Weights of a small transformer language model: 8 layers, MLP 1216 SwiGLU.
MLP neurons of a small language model. Each row is named by its layer, matrix (down: output weights) and neuron, and shows model dimensions 224-351. Each number is 500 + 50 x the weight over its row's rms, rounded and kept within 0 to 999. Numbers have three digits each. A neuron's up and down rows have the sign that makes its largest values positive.
Before each neuron's rows, "raises" lists the tokens whose logits its output raises most directly, leaving later layers aside.

raises: "le", "led", "ly", "ab", "up"
L5.down1061:442537573529482443483504444479527563451512633470455529515424478447527470507553536485510463508584536534462455554577482604600529454526475556489500483489431525371519487527535479523471550518429424450449533505486470473404556498482439454584530480551495511514529621456540507559577500581533442527502464496391507428497595443486506490462593523512444446477621527572551499484463528583466515440509

raises: " During", " Although", " This", " The", " They"
L5.down510:588468508459502576529505452440460429541563575518603465563460429505571465488465462388528507468477489542500463547508534445488424404499474540539558442482466525490518482404496448550469444470488525536517474470484377528515449570480468491491465494464514469489562465515478502490469516457516486533626473433572358537499566582431499529456449550466500489484518529492505566405492466454502523451511

raises: ":", " a", "):", " an", " between"
L5.down194:533402529519428512480506654439387538569487476569630554559498551653491489417563518544440472513424617608573502481449459448550480577519509532536527513509489503515446530493510441496483508516475365439450526524491469531455512471370415579581578514441545551572509615481396556462456491470511491598538463446543531552460548456502484361554618522471467509538506545532679411563510447509524511452536

raises: "ute", "ud", "us", "uts", "ub"
L5.down577:494510544524447496470495470524431506521491534441458477446511497525529559542528462482596438450507440468473458477515493503486504445495467590439505487573575459397586500494608539461505420539554437544426504602465528548538564449459454483474500569500462577505474552449541559621441517517480479433486506416495552493551423527463482473566414517465576526559491530543460519475565572509386538503440

raises: " for", "es", "ed", " to", "ement"
L5.down993:441542513551450546543474461465552557506531436511626536497479580476532533529573447451538503532476435482426505518526521537518474530527537521481495553481577523496477486486538445479464544492535513556508521516559552446524512503557523583465483471456474507607475531501471482524467511484487481505505471429480416512550376564556582468466485508531457555480497488578692500470453514482459501493472

raises: " it", " them", "flies", " whether", "able"
L5.down395:441436551506566531553485455475567453527519452481535503502523551582564510431472411497505546538527474501539516506581527500571547525510584482487432478494550495489502571543563462482440439542556497519455490575452556564546510515556598479428425503580401380553605482500496498547489581544521457503466521525592479557517552468396446536393480586537467535486513476507599480471490509452523516507489

raises: "i", "zi", "k", "ti", "rah"
L5.down1215:526455557461520453506526504537565549581538444586553513448464490446502452516437445509474416492512525637495485519543464522431538541486506443640481448482491528510609508524455417470449480589485538495462484498471556479581403462524398463440500484434449504475523447503496553493511536452451435563493501489439513517486479557406556498530475526516457523543487550482406554413587466494459529539482

raises: "to", "ti", "ese", "ta", "chi"
L5.down90:576471592433451563486495414499509465481510549496424516408594539473457523559480468482529452479595459489461505553463452458510477530544465551460532454486502559510548430534481449495470536459480376609552570473458483448482529484488497512469506451545568513484524547460359533489448489493480526550540511548519472552590463475503507484465559511489467518399425499484485487563585519597451500458523

raises: "e", "or", "ors", "ads", "oria"
L5.down386:534495557456440575534477507469563571553576445532547470597558491551483509521553486532466508419522582463502549535550529445530526524452486598499407426486517544414525449535428481494541510463557409546499548489505428568483632498443509442568513559484536519472441556540450548470498455540432579472494455544504459474448525420460487547558571534472512475552513410473544537500493544533453519430492